Weights of a small GPT-style language model, trained from scratch on English Wikipedia.
Size: width 224, MLP 896 ReLU, 7.52M parameters.
Training: a variant of Muon for these matrices, 9771 steps.
MLP neurons of a small language model. Each row is named by its layer, matrix (up: input weights) and neuron, and shows model dimensions 0-223. Each number is 128 + 24 x the weight over its row's rms, rounded and kept within 0 to 255. Numbers have three digits each.
After each neuron's rows, "fires after" lists the tokens most often just before its 100 highest values on Wikipedia text that the model never trained on. A number after a token or word is its count.

L7.up102:112117139174140116133141118084085099101105129112141140193147115155105137140102068148103119103120186179090176125123131133112130109110101115137104123147129162068086109171117137130117122134141104089133093124148114166171159133127069089127090156159132189160129134151101123134111111105119159125139138141137096124129145136138146117117129121128141101131111106159131129150150105113078136104155118144116176139107105135125149098125150132129121155127111159168116166122135124129136092136106147139152121110140127138094144116140109108102101148139169144114128104157097157150135130124120145116149102122150065132109104152132113092159088122184114160130117123095117092149102152177089125139129
fires after: "." 31, " (" 20, " |" 10, "==" 9, " re" 5, "-" 4

L6.up270:137077146155151105139077132104146128154143168140155119122147145155151155114130138127098085075133119118139133152135149116158143146106125113129095143145117145137096153172120097100139097091077113156144091103162113122138155174109119148146139096102121094156127123119145160182060122141104154119154103120133133138148110098106138090149126166123155124115124111095094109109130168128080124140149121164086102125149144130078114127115117134104106133155151097093124115122148146119136096105144139107141154177131116173126118141144091167156127142115152147132102130135131068137150140107170150107138137126129115178134124122164135160188100124124078124115122096129157113122127133170130172141141
fires after: " " 83, " in" 4

L6.up315:114114117095097096104091129109093128129124134118116135144113121131171168177076101161133145136149160119118113113117119125099134124133102165140118168134094137146110138135112120080106168148096112145090116092130137120108125074120089174106130144140127143116137115127127165139107128108084121122098085210129119116155155124133137159158147123099149075131122136140139115110114147124079140118171145180150142156101113128131132090104067137154106165145129091116111122151134180105123152133125095136130140141169132133120140137161142136113143113154138144092117167101173140099147137151136126148082114122158127103132102140113132170145139109181169136116112078116141116110125113182142122109152
fires after: " on" 21, " " 17, "On" 15, " (" 7, " On" 7, ";" 5

L5.up200:095128122112174099115140128119120140089140119123092081144133172170124103143126141158127099160098141110127147187131100100096127161107101108130111113129140137115149099127139117107147153153160157079179123110148120138121134149153131151138113165161088162114153091120146150136086149147157168156145136117154127142143145096129094152106138139120130123124133138145154125148123107135124121123113117142102110119135084105147118140116172141146089130126111127072129137142093106134096092138116150099135091081118085175134116172129103178162128116114124113136121071146125167130110119107136167137135125108122177167135100126130109115157107131111115129174125078080144124180092184116147153120094
fires after: " p" 16, " sh" 11, "l" 10, " r" 10, " Pl" 8

L6.up661:113049130129136105113101100106170111135144105125140129118137130180122068126147079137194124137142132147167135130127166097145121161126099140133180093118121127090112146121100135113098134109125125129112098081104141098140143102128101116107129133141114126138144103123157148134088162115122106141118091158139094132122134115196142086136120106129125122171121135126103146067172113101156110125076066088139133106116124136132138135153168135101115142110147113132159083143152130120193160105176157123141154128146125119132108141148165111148107129129156096107128104138102158153106127150173159122140150131156174147148141100126137115118086124146134102137131132156157107160136124135134117119120
fires after: " D" 18, " d" 11, " F" 10, "ud" 9, "u" 9, "d" 8

L6.up630:160144128131089147099130103124092145159154116109126160126112114148125115106144165139091142115126154135154151158161152150124109129073124132134129093091125108098075142115134143117130152092120092135119145109104143115108133175165119147121135152118103130150138127123166166169147130142130144170166154157087115131157088155135100155125062077114103125158146100164113124142095114102087093161154152150132112112109124114095148142109133169097150151120139114104151101099124140126093118125118109099141169177175137090078117116140128127112112078111094149117122131163119131131120124115128152154181125144118089145088130134141128115142124115105110166088087128111109116151143135150128116062127
fires after: "-" 19, " (" 11, "===" 10, "as" 5, "mer" 5, "/" 4

L6.up851:157110137204110151155097127097136139140112150163176135139129111131113136129148154134127138118108091113143088151121168157148103149127142144093120134143083095130124126095152150115142124109183155137119146091094161125156145105091114154112126097162133158153165160106116087174099136109146133132137141123103111117145112145091165173144104132144155123141122117133088103136148120122119147139117114148116106150120122128121140154131130137156135091133149113108086164117152150179076106112113115195155114139117121148119132120130078161124101133111128106161135160137170121081102110144176142121110092182110144142116113104139124117129148132116054130077126136128139099120140153144105079132112
fires after: " c" 24, " v" 9, "ens" 8, " C" 8, " a" 6

L5.up87:117119143149111081119109120092168130124155104142116149115132105112157146132154181114106103128135129094147166134157093119175193177110134147111128123174106119129088141152147127118127118093119127105087123174091157095149127133110130129094127113144153174122097072084160159113144120113117123105129156130143146168096139130168129148116122107145138088155106108186125126083117179108120115133098147137125149105099113104131123171155123156126171137122124112169115104116179130172116141126128125105105135166104155133120142080110155141167128105147117105127089125119119146094114127114184112185135109102174136128122114118124137116104140116167166121148128137151133109123110103123124135099152
fires after: " " 20, " D" 13, " d" 13, " ev" 8, "'" 8, " could" 4

L7.up706:130093164147126147127117150145118081158138110104105118175168144127105128147149174117146120163149148149130068135115108102122153116146137135104162088185143070111133142142111149107126135112123165115110151154108103156136107097139126102115115108092096117187104139123127123133075128113119118164160179121156134107125162124130120141162116111131100145139117101118133106102082151103163136088136179145112126121137127142143151127084112177166098143140124131140116138131138160126121133164130135174190101166155130125124166145154155139106099106122129092067125143124158118135134096121113124127090105117087095144114115139164096133123149138126106131107107124096152143155118147107138107167180
fires after: " G" 27, "g" 12, " comp" 12, " f" 8, " g" 8, "G" 7

L6.up185:139116114128115152118104119107099143134125126158145162104124173166130155143160090149121171135115174122118163110115090160103148105114150188139097141131167124166091147121123115157163082128112162131152164076142161133110136124134120105107108139149103129153142079132129141127132141154056109119116156132126141073136119128107164089145118095097132122105110131095137119131159141149127158157131128079089121136124131125156137126120126138144147107125124097125137137154105132145106103107123120142135074156139136160109182142129133106151053093118139116133146071119162127119127171115141153160135123121097135135114176106104129103089178092122113108114111087126136161114163096126123114148099
fires after: " res" 22, " ex" 9, " ev" 8, " med" 6, "ov" 4, " occ" 4

L6.up604:115107078074146139138112126117122105140108116121155135118057169124131082141094131134117142142157105111132159129164152131118127114111141127114125127180167101109093130137132113113156136144188085093142130148103137117133101120138156157145082160115111096138146120120138147110140166122125125068138130118140130118091146175136180100153088114130109101108117149093143105133140137130116094131150153144149158126153127141143123162179138130085158101118161133082106131118095133134151141141159150084105131119139119090127158082103090159141090063104173121140153132115111131121128130146134127135108123074164107109148099060094143130145132109142126160120104133156134139124144146150133161135115
fires after: " f" 27, " B" 15, " F" 13, " b" 11, " St" 5

L5.up314:138099142145129174140137172156103163128119096110152152106161115149134135149166150135144147134116184116150150119129085096071122105143081099135124110141121106118127134123086108132108161125097119148103106131120121155136101148128102157119125147118121095121161150126115152117134107119155122104137126130128133132135125136117180140143076117142075140131102199110093132143082150164134153105104130139098199107110140143132096084108176113125117110133150129139143088141139163116130152145146123159108132131143100130113139100149062127125131079141123134142124113113169128109112137112130184115137125127149184122125103096098103117091129173087118126143127110141148116144133179155093152144075
fires after: " P" 22, " F" 17, " f" 16, " p" 13, "F" 5

L5.up199:109132111112128102128096135142137138107122116144111114103159140101155128085088117192112112166160161119156136152117118108140100147177131136156107118160128121148070106147139130165123098149168126143143145107097135130185147051116137110144154142060160136124125135135180171101091121133121126113147107171108115106119137160161172141135110109162144093087120155151144116133123119113162126149126131126093128096104100149148154127142114137107101163134150139127085101109121142096107138120113083147124116103125116113161107108102085136127142171159128137092105144109102146101146106131146170123098105124154101154122099118145083100156114157150098143109106109154132149129133154159116145103095
fires after: " Al" 17, " O" 8, "ur" 8, " al" 6, " T" 6, " En" 6

L5.up43:154109095106157149112110117101126129109156167116117115125099123127123102112099180144153158134134157103130104100095094041127133127140143116118146112150166118146114126106137122129122090100121115139140139131150168147149148108136093178108144152149153112137177180136135175124098133141146114081062120091135154100132150115107110128107116127111152146149121149149107092087089150157111131110100114111116146148128093104121104141144111123149135117104155142113118117113146132155120160173103116158112149171144115117129148104110172116094078150136135140114138101113123083112148123082119164140112131153096130155112141121114065171102133113125107169118145085138089116169142107164161136127112
fires after: " f" 26, " w" 10, " c" 10, " F" 8, " C" 8, " th" 6

L6.up503:102106106133155102119090110169140087092152108093148164140147110157075103143109105116146118140159159095135137150154137131155145107181124134139125126129126142108107107110114185140126120123164142123111068128133140169163127148120125108159153092127100113148120130138086161125098169110088144134088090168109145177121095111116121123106101105114097132155116099121098139133151164146140136140148146120066118156119116098097127118113131117090142198130150127148145092156077147132140152149098147128113131111129129139149083135154111135130092126150116109125112165138117132133118170139193122096129147123092168128108123125150097152127097106190133138090111124093135144149150121100114117120123
fires after: " D" 29, " d" 21, "ed" 6, " Re" 4

L7.up97:121149131134158100145123123082135122100118171112119147157141110146119113136120085135117131141127161144124151106070124103153097104104151157151115100110124141131125109093123133121085122132093107135192152157099152142125127117119131188111117147136148136086151140105130165075133118138111123162132105148142122110115151111132171093136121083075170146101177130171108100131137144128134110125154138095130117133128125125113093151096105145162158124153102084123148144180106150140144113132098120149125152133099165158099119114116111161104080146144147107077121112128138122105105125150157148098157147139158078140118123119076150094105111123134155068124102095146115093172159123167146133133146
fires after: " " 30, " |" 25, ":" 7, " was" 6, " is" 4

L2.up833:123096150110142109143102151089137146134109118084106113156092070124155161135108138126099136154142107125113117145132154096130155098121168156128131133126137163088137113103125130151137122164131124135125133145106133060135134127084137134156162133159139154118154137123070116088114122116110119123090156090144120156124162110152146139115121153164106116157107125138112139100115135162136152124175152169096123071093162128142111108124088074116124149087099142109117114119095096138183130093108107160139105103119112120157103134126079177130142143114136149164146147116145113157155130108139179124139115186137118083153146141151086137106132126128098109141116199136114111121126164140121104152113
fires after: " |" 40, " —;" 6, "R" 6, " G" 4, " R" 4, "):" 4

L6.up433:154117102165149183147125117134166068126148135153112132156160133165108101151114122114148122127107097133125146105170139121146147148140133126142130135091122090126091111143092151085131135110142119097155149116113089156109155140154133104123136105176133165101103158130114129086124121170156124085138093147111140131118140106126091152112130096134157128107134139143108142152135160140111133118135152101129146159150151101098121114127120119162101105085112117156125106108130097117097130130082140114120122101129177103121149130167107128178110102147161136154081139102086107143122139142090195112116119142167085078086093129122125115130103103142136154119119116108101122141187141150087128116059
fires after: " was" 30, " as" 10, "s" 6, " is" 6, " at" 4

L5.up604:124143084152126130115114103145135191092131143125163141109139169152164098189115111139131091124159129129136176106148128127120138104107110127148102131144144131133111141144112131146129015141174129097141142146127135123105177126126129121150111151086062137112105120118142144145163112127121118118119129118141159146117148130145150118149091080145136101098142119156133142142121141088140174139124119115120141066101102123126123148137124115114124148109132088100131152108119155157125138104121137130117117050118152111139183140107135143123140113160181146104160151145119119096127090108168176120152141121076154138143105127117119161144088106140110097163158111131119154110132134143146127124155
fires after: " |" 17, " p" 16, "00" 7, " in" 6, "z" 6, "1" 5

L5.up172:131103145130106148161122155142102099167151132142080181109157105182130114158120144113139102126135102116127100134138124071089175132116093111128161107109169153099099154140121132093134110141115162129134137182114134060120141159098125146135156135148098109144091103123128166123127199108141126154139125126124151142119113135148128147171139155123126133134137137100122150115132119093128120120093133162134087108112153091178126106151124126111117118136094129120117104140113097127118186161087139131130117121142093174127168112170099161120101146096123104105158092137124142150123114096134112162077134069169162138107130114141132089121108120155140093137104117124163100121119134141128119096094
fires after: " Pl" 15, " P" 13, " int" 10, " p" 8, " F" 6, "og" 6

L5.up205:146129106108115159154166174071139125091133115180112124162119145112096149130120118091145102114158128136085155093099077159139097164102126089115110120115129140146124159134185145120135129136135144187122155146101155140122121127155123114128134113082130107095157154107129117099080139123123155101115130145126150130115143146135126131175130066138094118129166125120159115121151134113178164130114115086136145128123130101112120104128104091095121166127147098133132087132129124124104075095113112089094162163115136127178097137115108152124118149135102093121128112134127135123096114171130151118150116135105122130137100187144150125113141152113108166122128095158134145146131190179174119147134
fires after: " an" 37, " An" 18, " m" 12, " N" 6, " v" 4

L5.up428:113148098105149132137119114085139117160124108082129143142154172161166128103141168168106128136146149117069134113137092115198122165140173112174104145104150130145137143098125117101081134139132146150125145097141137157122173171151098117126150130129167176122138140136106149118097123097109142106137148121150176147107136102098100098125144153088123130147134131070123096086139151114117116119141204138086158123147140155116110129155120151155133175103107119096144134136121130137119118090104142117129107146096154119110133109132131108182123137107116135125120099141113098152079152122098126071116128114114139147119134098132126126131135124101141080152156117094157117135122126157080093093126
fires after: " re" 19, "ro" 14, "re" 10, " trans" 8, " Bro" 7

L5.up639:135145115100114064105117169166145148109126160154109132175118137134150139107121111165094142148176084130138142127153148098118173130116106147139139131117124108094100172140129167127126108121115160160121113125127157116108114121130082114145112125089155148143125119143115095083102120139129148095163110158149117118136152067147152130145147113132131140152114144161099144122124125127132108121134105118074128139108138188200179152157121165112130126117112145168188125093144120184120152102169137112064133117115156129094102114093145113127088127126155122100118142127143121148093122111121123109122159100163120088098101100123147149128135105139128146150149125083133164096116133131136168132100
fires after: "," 36, " d" 9, ";" 5

L7.up279:129120167138160153122121091102150119162195126104136146142113127153144094140110134116129119105114158159152134123153157159115165167078143134101126103100105144123099138129148101111131134111128155118124077138157132115108131150155133143122151132100150159098114117130172177118116170130080139102123085168137161149093181128109106123127113110111106095135120102143140137128139142153110149128134106134089122131156170140125130115094102148152118133120166108115175151120120138167136100116126102164161097161140111116107105126132098099141112107129155094137128095153151126148171103112171111114101084119099144096114126134101167111206164098123102067105098144111106110131133172122100117123144
fires after: " in" 37, " at" 13, " " 12, " of" 8, " Med" 5

L7.up127:139149118118125110101130120117095113176134085075154129150079136127108105143137125154089118146180138127110155156145133132139158120109155136113117103084121157160128131142122101137160136132148112121124097098132116148151113172127106158089109149158094155132116113119187172085113174153112131085122095154127127102088116111093139144139130123107117125158112069097109135133092123093118158146116143145141110138129111140114117124138084099166137159174111137118136106147150158139108077145144124143112144134138132106111157158125100153158103134136128158103136105170156126123138132209165126095107099140124111115106111157099111158147140139151182153078102128103086087138146102130116122112125
fires after: " " 43, " (" 13, ".\n\n" 7, "." 7

L5.up155:143143104139121122179119140127086124112103085112145108131167104148178140155099092118123160139149093101177152115149103158116129106129127103129150172097119100134099157156170116041117133134109118124146116110098083144130121139150136171170148139159124115148116115132128107107131160130131122101135110160118148124131129095123130151087128111132152143142097139111118142137147131126150131139145166124155121120139098139121151125124081162115138112128080138173135115152132146122106119117103166103134089089175131167141123116165119129132151134179124103179076120140138089123116150145126149088101100111127122119134084140107114144142128118144155128097137089114165167110149146144147170066074
fires after: " on" 28, " as" 13, " at" 11, "Th" 5, " I" 5

L7.up356:147116155136140166117124105144163139161096140141131132148097151131133124136118077170099173083132155186156170119153161122123147117166157121122138110105164121118135148139092133138103152127130126136149130097127129088205095127138144123139121136129155134119138094139110155126106147117130121109103145111114135131117127150128134111138082149118129129133158098133137078098107168099134068115156106143103175094134128118102100116095157070133105117127093126148122091172111162116155151110121111142143135120152123119148115118115111150187124134139123084113135157133119121145135131093106175071124165188087120116158139132113152140144163102109138100116099135157154139096110158098095144165103
fires after: " R" 32, " r" 20, "R" 6, " Gl" 5, " br" 4, " J" 4

L5.up601:139111127150151174154145158158137113124180152084141134157101104110109143124164153129126102118119123160118153123112108090113112145109141112129115093110112140114153070126155140102205148130141130156137143149077141143068092126120149155116109081103129131118083132132134150136111112105107141135170148171162103143132131100142191105123110116105136149083141114139121152108145140109119109151142081108096144110136137134116121148113119134160088117141153095117100113149131120142122094162165133128095149124155087119104094136128133122151161128117167122166127127161124119115101114118117095164131081136105154122133099120147127189122146112151118113116126059168088104140129171162142143116102
fires after: " a" 47, " an" 28, " the" 11, " An" 4

L5.up688:131129124126160133124089129076166146170187093112129151120112112141159084116146128113094149176090099091125131146100123145118140141129135143098116165138126110115111149131084076154072128131140150168117146154139115132183146152136116131088116119108165123102125154124179139146106124149133100091145136140117080090087169138100106131130102170124137135134161111149124073156107112174133125148107145090122124143109085128139089163145142154152097119116166108085142144145125129131141107153127109124120142129089168112110129142124115133133116138116156106105168146117103094112143153131159108138178059135144125144124122149150086075121128111123136103126121122148148121156149122137170143099130
fires after: " c" 38, " C" 8, " Mar" 5, " en" 4, " de" 4, " an" 4

L5.up761:139139148146117125156125147144123175089079099143132133173084083155120122165101111093122135123161065136148120116134096124112116123136134068158122116132102152105129147161136123150115124134147109126114143167119080189121110143124117127123114182132130122145157120138127132165118141151146126106128136071147116114069150163084110141123061124172110144114116121137120147159098114160147125134114145130126163123092144117124207089124161149104178144137115139144080139098153098133140135123086144117131156096120179147140152123119134131134119116130092117084136153120128093137118110135158154102093129106113105112144138169126086129142120157144097139128149095119162117135140139135117127120080
fires after: "." 38, " n" 5, " (" 5, " p" 4, "/" 4

L7.up283:112140108130134162133150093120154081137151166151105117146120141148101101126122152167153177110153178081141105153127164143137104147123117137151120125137124116114175119168097128109143143156084124125098178126113097144132157117112145126142104130101099129095114128125088174080125116130148125116176149104155164153132123116084160123125155130066135123087116094100101130149171122108119101138131160136126153093127148155125126104107087156113106175135148102133124162119099114118118098142132125132128066113107138078141113118179090101128135121125122132127144090085097144148119136106145144110135089158138140136065102086110155127143118111156137152104104127119159164110160098133140127152105
fires after: " f" 19, "ro" 10, " Bro" 8, " Fran" 6, " b" 6, " O" 6

L2.up772:155141134154145078101074147114131084138195136146135170102127113095177124161142157167153123089148110099123154119130118133148156152096189149121101150130116175110134112082146072131128097120094151113103066150115112151149171154121091142113110113085145124122152114088119169112124140119072160166123119145114095127153148156144148119119128130093126157124096102130110094143100139148115148174162144127084167122127124138094104139112131156104118146116143131162091099137142129138099143127137133158110181125137104114117137122163124136154180110133086131121116170141136130128111158141119137144142110107138118133143115123109119129165123158141125149076119109104170115106131118133135119118100
fires after: " " 70, " (" 23

L6.up548:126101103148144126171107081141140135129148192095139130145138122118128132146110157123086115146125161131132089112109108164148129168148153135124108114143069158142153134133142110099124080089095147114118143159107133137143134144073167167101159091082113142131132144126123129142150150161125075128125102148077112139133100131131119130108121116132142114172183131049140134141104144116141128099138077130103111152133104129104087166103127140116127133117104155121113093198121134108128158114121107101174102124161153116100160143126142128135113161107136139135156140145147090169116128123086104086129108128099157171116153110113163118143128100144151141134160132166120110135140158146118102129153
fires after: " in" 44, " of" 7, " at" 5

L7.up608:097139117130099159083172126163168137160122152171105126160150138170097183100118109115163099090123134165152143136132124126143134127149163093135094131147134143129123112135145131110130128136112169135124155118119103097128089156143104125122138123121117091100128109120117128144117161121159151107137138082123102156159148142126156097112130089110121156164179185115159113164103155105143110116135146096135090162127146165080141111117124138119149130145104145141138108132113127169092157107091127129098098128122131152115123152121154162132105111112073133156156123162124121137048135129090141114125101148130130163130149076150133123095075138135102126150111099109152105149093106117107109182094
fires after: " in" 14, " to" 13, " and" 10, " was" 7, " ex" 4, "ro" 4

L2.up260:128140097113157122128112150126133128123154108166176127169133130147133108144113130137135067171116156128150121107093122120124129151147084138136161131090166149140076094147160151114173111160152138065161159138100115125118120139128152082111087160113147125150153125119114145126146113153130143158123121105133145113144163123125098138141109122119163155116157086101100160115104102148184155093128129123099120125098111095149143082127132146134150146137145134132158142138136093116108060122187111117102128103106171125135145109135134155132135127088141153055098175137129126145084123099141147114125125119142147156119111108101120125149148149139124162106079146113141094147132121169122069105107
fires after: " p" 16, " m" 16, " sh" 14, " t" 11

L5.up75:158120128120102142142048148125132151129114140146147124135131137146131102137140134098088094147151105071089150106138107102130171160126098133123093115184117108139095126128111088105110135129114123150151131140073147120124132164140105171123118131131141136095168136139107126126138173137131108148131131149132117087146186116086145102171176104142170106130094126139103100143102120123138080162147117108119099097160134147114109124118135119195098138152141104141138149140116084132101118150131098151128140158114086114107125128127173127164085145160132133104116130134121142142138135068134124107125175160167094145125102102091125123166143113145157146126111113117157112067150123145127138143167
fires after: " |" 37, "|" 31, " " 21, "1" 5

L5.up65:133100081166121146147134167098188193113133143165147116131117170119127143137156138135141094130176140147147146153110146128068141143150125170141194118157154136076130136124133165117132087159116160070131154084116130113150184114133152122143136117119117109129147111100154126124131099121143096108110132115155114138130128134173125128108136107162135135120102140110107136149162129088122129150194115144077112132117132129120106143092139118124152134111118131127120124140117111149114126108096117136131108094136109118088108095168102134142162142147161105090162158111153116120095176180137141091163130152154140122118161121113119163137108142131098108106167125107170147123125093138140150087152
fires after: " |" 46, " " 16, "." 12, "0" 9, ";" 7, "1" 4

L6.up66:168146126114130128115156118136099186126112166131153148162146186105113166114119115131108128153117139123156150118169101161105156135113138108169106131137152110149109115147120128108140121124150121140114192127135145137117135167098102125134172151121168122164095093111090116086150129111116140153203154119148155080093131143106130149124103100092181134108108130064137166134124125165137139136091136116109115097132128076117109118099127105136164120113115106131059159178105132083125082112108145162125157140126104163109123163136107155125103098131114144131104111102137114146062150095143152144088108137107122142108122120101132131125145144106130120104145138132117113099137116130152128124131
fires after: " res" 18, " per" 14, " occ" 12, " in" 11, " Res" 7, " p" 6

L6.up810:137160135122156156137119114150166152135124138082128138098125142128149097101079114113144119144100148152088157137083130157183134138135090175136103144149140120113112159092137173075099088137126159132172125126085119102155115123098089131102119117094151128133104102094185145136133080099113185150111121164141090155102169153130145130125114146097107130113117117107078124107101140155120127128112107145124148124133138130129127163146124130102155137147103109117147107127117135093123110151138137173133158126095127132092135154136158117129136090126170074184128132166116157084129123110112152145145125149122150137111154150172098111152127123149106139167127093100108107102117131173104134140173
fires after: "-" 32, " =\n\n" 20, "I" 7, "P" 5

L5.up286:124134115111107170122134092120156123155130153106113113156149087077124120130103092117113150163102119126110133184078118116120172126114146121109112142148124150100128103119143111117131132155152135125096100181147145131105131114125130155162131152123117119124150126142134108169128127109143079123159153124123144136193095105140152115157112099112086171145100183180128178069075142141088120119132098119128136116111133106117098166080112144122122122142091169138173097116139125136102143177134176125136097160162179099102144121127103135141110107134139092139149170135153123131146145136131127119117167116146132111146134107165144131138134082114080154141112125118163095159141146130119112085134
fires after: "|" 25, "-" 15, "===" 11, "==" 8, "R" 6

L2.up357:133132125086114102128118123177124139173133146171116121155122123134120122154158094093091107103104120119132136169130115096117130103168167109144140100082162130087144164141149156098141130145097116146092128148117183217108101118135131114176125117116143098138097090146107124091130126101103145165120141134137123161126158154145135079151147130119140155089126127145133159141115136122174095114140109087127099105162108121091128168132138128122108121111108134134145120168117148095098115137155148087100135135111160123126132155099110133142136148139117113149100086113088107096133094135094113080113110111118088091116156155151150169176123131143149154143132122090144171110127138127127107169114
fires after: "," 38, " H" 14, " h" 9

L6.up553:116068117096119149132133102158128123129128104151141101131086098140130113192103137139113122119143158139111109141131100076124149133139112127099139088120156154114174126142136100082107120128138146138158128153103111118128102126126100144187140149126136139126155117080135133096114155169144103117097151160160160145122163133139101155089098146126108156159128192116095120096131104117093130120140183087082155099129154123125106128135133114079136144110138157088106105160153149116133162184111150086132124123134113079118129103128143144148132116136159097102147164093130143100122115143123145103091122121076117134105123098127132152174132142129163088125127113131196144121145150105104106131117
fires after: " St" 21, " R" 12, " Ch" 11, " st" 8, " r" 8, "." 8

L6.up694:153140152139080129121098118131107147137131153093098144142139107128109123111155187127108141080153175129166143165119113144086168133097150160094073102091139118132103125135128098110147128101110103127187137134157117131107149169138103176153157144149116153113091104122162157181162138070105096141144170111159094112119104182094093127101136108146101104170106118144133111084094134145116099158098144128127110081114134139084122164128131124144187159113130146164153106124133097153129136154150135140126157130117173127128101134112114115140129113108079139123159129130123116119156126160116136161141156094131118164135125143137133102150136130095120151137095140147125112111104148136104114127137
fires after: "-" 25, "/" 10, " (" 10, "===" 9, "\n" 8, " '" 6

L6.up290:164099164114093123148114119119096144117142128096134120157097145123131159159148192134161103144138109150111142103162113134142172148078091128123120122121098127118144118086107137110117091153121167125158159142143146128122125144160099149158142143121107101140158106098102118092099173135086112149148111112123191151123174146129119131124116152114130127150180108097114107127087107111118122138127141141084107118118108108130146143130134124103131167127164098074130140151106154092120118133147110114181104147130111131163174094158111127107114164138123110104104072147110169173148138133160091157136149131091139102141160098116145143114111116153126110127144090125117136158106135206138096134117
fires after: " p" 13, " w" 12, " pl" 11, " sp" 11, " f" 10, " comp" 9

L6.up98:118146136142124133173095136176165107121136134119135101115113151166170116134135134134139177126135122106161140142082141127119111104131133111143095135156122135082085161096163151139127129151166117139113141147124164140156096144140147140147118145078142158124134081165115144148080108139132150098112192107128110173111095138121139114143140126127102096087113113150117112144083125098108133113133086132164089142150121123146141134102151125107078111137067120103119108117117134153118061108092124123120126114147152122129118105122110127165104091165112135075146164139132160139108114134122139132122119141168099134137171148151146099161103124057135127101108077160131150139109156150108108163148
fires after: " L" 33, " l" 19, " J" 9, " Q" 9, " Gl" 4

L5.up625:093120152104123142123083137127135145119108135157130130124189125123122165080137129158123098091149150152116117103089125131140095138092140140143143173154121176160116131125124131083140127071154145139135094075151125120168119104131123132126123096078129121122132090109155161104125111078120124117165069108140160150134132160153106155138146165124090112128083136120097097112150108107099108167135169120157096137100149151138122088129120155154138142131130115161101112106122142116138151142081157086113142140151110182150111157119120127152142128155137155179128123110136154106105149137142106113150111114115137157095096111150091147164119182140097149138159124146152112152129103168144144088111
fires after: " O" 30, "ro" 10, "ol" 9, " U" 7, "ur" 6, " Or" 5

L2.up515:146116128119150183136132120107091147153132097121099103134108127102115114121166084108075121080135060134171125148092140146136182132136144130120141121177127123133109144098112173097139193138176126086126139160167124140147184144109129126119151094158111140137145145147152112075142148101082107136150088162130117116146101143101092165129153127127151163148184136150107102126102125168116139134110092140104103154138111133096117108159084119155110127116144103075126126132124104148114138122190139160116109112086112113126092118128138137123115170104138105114112162135144121136109134169150120131144100134114125149151097140127134131139131171171145125114151125121103102107119152122102119120142
fires after: " c" 20, " t" 9, " C" 9, " T" 9, "um" 8, " A" 6

L7.up539:124074117135142130124141124153130112144115139143136137138114134110154087154106162178205149125140127158161160131124131105117106126129184168120117100117101116101113171101099149136161136148078119128107098094118133122120139124147113101153119110088112152113114071129141145161108152102061180107092132118124152147108141123135143127123170131148135134140136136095115133089155118130134101163117108128095121098121100152134126157144159111105115102139156133115136097199122168117116137128103101150167147134098115126154124099129140141108142110132111132095114133112117119170129164097139162131137140138111122139152101162144115174129175131132120065131140132091102180093121147085106096167154
fires after: " R" 55, " r" 14, " F" 6, " Gr" 4, " St" 4

L6.up364:091123129161106111105055040139116138084131127127110074146129122098112135107132136120147110128117150093153149094132118132145130130144093146117116116110131127121138175142111163066146091195119146123167104113156118131133138165141141149118125122111149132142130165145131125104134121118147125122132149106129148149124111171108141142147155142120089128113140081146116184102130179119112158151134131113120124098129153126096154134147101090081134138156095134147134124106127114088121091126175139099115118127093136113135155137179121144156123086147094132128140128121132143111152158093144127149133139158125155095127143093099134132198132097088139097153111130146098135158153108141129113178169
fires after: " |\n" 26, "-" 14, "\n" 12

L5.up771:137138103119143117097154125126151114073111156108126151129153159126136121115102130098114151096116148136134097119105112110132152126149145151167161092140067131161174122129174144115166113114133177112115152119105108120104153146161132117120176165124138113126145163124117148094124114083150085105188157146126108169093097153108124105127130104122127163152119122123121101138117130146111136096101118074111119144128122154141120171154140166118149118122158148163133130157160117153179110157119121125113087104100139131117106191162202129135089131096158111121135115167157086153104155135108141109113104127093146179111136133113153149112153123130145117159140107132121117121080142113104127107166
fires after: " ex" 26, " and" 11, " to" 10, " pro" 8, " in" 8, " In" 7

L5.up1:116106113140103106131166129131124152125102096125145131139093151148134138151127153128159152112099112175121138103135098132109107085091098107105129118123154125109092131132133145137068124158128115139102168136162128141153107126149084167165139108163111135138109140093106171099144127102114125094141167114082143138140170106136172107158100155142106103134168154129122115122140154114123096126132135138106158116115130170124131143130124110184137085128135106173136132182122135157148160115121117119140127138087114140118148120089119138139077121124131117151141173070142146220174109133126097119112142095117146180112113112106127113121147128131144117175157116132122157147093142167116144177091
fires after: " f" 43, " sp" 14, "p" 6, " F" 6, " app" 5, " App" 5

L7.up252:132133129118123129103105119117103168126110168147130156141114115126163153133124116102173127117109166063183123140101153089125124156143160140165137089137167084148152126133170101115101146156113183141091160116139099102165124135142120151123149137102075126107122107150112174139144137137139107127154155131098159140098141113141169148111127116135104082089143129142148136122165137119155125107122157112140117127120112093132126106101109138143129107108127126167104144106095178138104090108125144186158094081216142117113129094127136125136107149158129121121130143112117119119108103114137140102085136140129125134150066087127122078164159116146095097119135136106147122157118103154138106137121
fires after: " comm" 16, "m" 14, " Comm" 13, " o" 9, " O" 7, " f" 7